{
  "hidden_size": 384,
  "num_key_value_heads": 6,
  "lr_head": 0.00911,
  "schedule": "cos"
}
MLP neurons of a small language model. Each row is named by its layer, matrix (up: input weights; down: output weights) and neuron, and shows model dimensions 48-143. Each number is 128 + 32 x the weight over its row's rms, rounded and kept within 0 to 255. Numbers have three digits each.
Before each neuron's rows, "fires in" lists the words (lower case) most often at its 100 highest values on Wikipedia text that the model never trained on.

fires in: "be"
L3.up886:090175086155136079157129100109117108113133180092079078130127199181195124118106121149123069123115062107153095175113156145177126109159140161157149110128129157149176094171096102123126109154138121126101108126193115131157091127185085109081131093113087136142129096200120150144127170099095119112
L3.down886:105116049093180090157120187162143161146158106115115129158134189104114105091138139197128150197149061184132117159074148136082121148159185110148177134130134173165166137154128090117132134166143141172140174132096122070169085107123083130033094093121122126134109139101090141168147154077123059139

fires in: "but", "be", "should", "must", "and", "not"
L7.up486:100154153111137129123130090140077141174141209111119089139118121182082100116128105151087129092034122143128132135210164141090117139112082120134135130175139151124127124137100087041139130124130101179075154091142136116114113147135164121091138122153095115145073112169121200098215087093132106195
L7.down486:094113135153137166116110121080222125101102092148128120124156200137178158171107070138187129077091104105131132138119153147164156115156173104132075132136115095171141061117172105081113138049187133095124120115159167069172179094114134116103141131158139107086133126113132109188092147076133068093

fires in: "years", "year", "average", "sometimes", "who", "career"
L3.up632:136140099087083125131160173095152099107109135167133119097106092109178104147084194103068142141103079118139102121109086158114131100097103128134141087125163171121162184120084153098189155120152146122163118103149186161151072136160197056128124188152110164159097161068127094148122159141119110089
L3.down632:104144065182122118136187119104115112103143132099178127078173147139084148080173100135178111130100147099111114114158110146070168128126116166156137124071094158129154119125162123111120109163140096197138175069082076098101116086152153179127122167123169137099121188143147122129106167138130151150

fires in: "which", "that", "who", "agent", "footballer"
L3.up665:087167102093092134171195148122106137104159115109113120121111069125102095117084093147167144140143113107144118154109128121139117139065124148116171118155137126117119120123134132140135185102148172103098099097179211155110160128162127129181173128130128142046127113166208111167117139175117192192
L3.down665:135085108139112113135116116118132120129138090130056074121116155153099110131105097170116131170095141123133216197129109133108121151103084129097129090159160141153121119184130120135160071079125136139136157118086103096151172158097105129105085102164176083213098091089118144198119152087181126090

fires in: "at", "from", "was", "daughter", "thacher"
L3.up1193:136187130048139109156151167115150111154147087127154109115127135103073133099133149160071121113088144160124142105126097127189139127065125114145062178156181135107165114151167072201123077049125117171116109144137089121116076114149221077136154188149109109180120167202111135127148164140092138080
L3.down1193:143133137124064158091139155133110122120158106121170121108144134053109088149077210091108193140152142177117097120178103166094097093081148111182078148153133140092125112071121202112096132108135112155135091154126172182145181136052089180174113176120119101125172208066128115112121121138098109095

fires in: "some", "many", "several", "any", "two", "sometimes"
L7.up354:089118177087140100111138077125159165123076081104102127112157152095097076144132072103113125124151129161167114127146088124098130070084173140128115085153103189106132113129081112117163079154126156107152099173138156096120098074094144120059170090157141089123169106103093148114193140125166128108
L7.down354:095111148117104125186136119098112131093126065218189123089170145098142111088119193142151108121130100103125105169148083111040099066151117187106113148112072161144091093085085128105164172180144132096141075129137119108160073109148125103165151138163136155108153125076089159156099125143093188143

fires in: "known", "such", "including", "called", "like", "also"
L3.up166:133158126093147097141177145114064070084076189136077180139129128139125167135137089147076110099137156125146125104192182100143125062066118123135217091139143159116122151113147141117186129140137070101151143159135071155119148094102101130153163126145144068091083115119084143105144102137050134118
L3.down166:145128167122111110070084111153144174138154108131170099176124150091092164116091172053118116122171103109139066117103207125149105130134177120117101152123175100101156147080150125197098104105120136129114097158104132095097120079093066138122138129136095084186132194110107134072149104151185168144

fires in: "an", "christ", "where", "for"
L7.up1139:129154136122106129074109090140166141092102155092099141122098152074110100071133126086175133084144184124131122150120145182135142078120093161137146134158133119129150162061136149071139095133103102145150099147092143179183125138124085100150073024129160148146083037164114121121139152124141144087
L7.down1139:177137083113098114159091152095178175141108117084164105128147181131124101210110128104098116147114133132156116082160140119126030167139158145126109120103146172123168144162081148109145141124105100081106136107097095114161188084116156190162083188180169076133141147157099131169104055115130115096

fires in: "and"
L3.up1074:093106112103150181147111156157117108130146136114068103131130149151153137106126141115122154115038023173129057137119139137081050096121229165102096145151144127090175116226121158159162127169133107070113104053190200108121140165230108128100147114065127130080142117105136144127138080104101112136
L3.down1074:110147132111063180150130145183221148166144159135095128142112157074152071108148152060131064102142080129139070062120156151137112098113134125122091173087116125156133138151108130153060081077127101128130182172161190093182152089093099146127127125136062133193135150137115164092116093172154137114

fires in: "on", "until", "since", "june", "succeeded", "january"
L7.up150:148111138067142079163163123064068102135146129117173096200143151152075181111156152182134111179105070112144123215108094149086139083111132109098158148128078135182118175079078154106183087143115169172092113177124104111080060148158172146134150124085071096129095092140147129165116145172146129133
L7.down150:117152095159128112156097126106137103090125112190151087155126112125091168102170145169085171134080148118169092167109158112076126097137161067071119159136077067099143133116136128119090142123140108133119197178065142145110147148145112152088135139109121120190141147121138117080141162137123126093

fires in: "state", "stated", "states", "community"
L3.up1427:070111152177091117128199117129119122106151168138150135096129162136096081078110182107097173152106070092123138151094101179124172124132170148110112154127132150077176144116084077105133107108133136107110100163136097136130076148103164132158145094154164115158119185108119157162164065105125104111
L3.down1427:163100200088151101132160136144077141139101119072135117114092138110117088119117181081134099071131173085133090141065095167130130144076134102123162075124127119114149149102110122169151120110139160142118147129150104129154108195121133097169115075140111058132132147162109148097155057104158126098

fires in: "national", "institute", "world", "european", "american"
L3.up637:114119155141115128108128096150196141154165135143064151159117112103112139092141146135129121047120121115144115168172115146103079179129106074139137105134091129102098217154139163124124127102138143118128188087139134182130134103116094102161101153088166166104126157151147056105121145178133198117
L3.down637:088119110154116153149109133126051116099150141156102162108135134155144186125106157145104168167144111097119133147165158102103141113160093110144060146117106103103114180126172071092140067077126093077128130086095163057182102116092133111188181078172070153170100149127099158083113119076192159108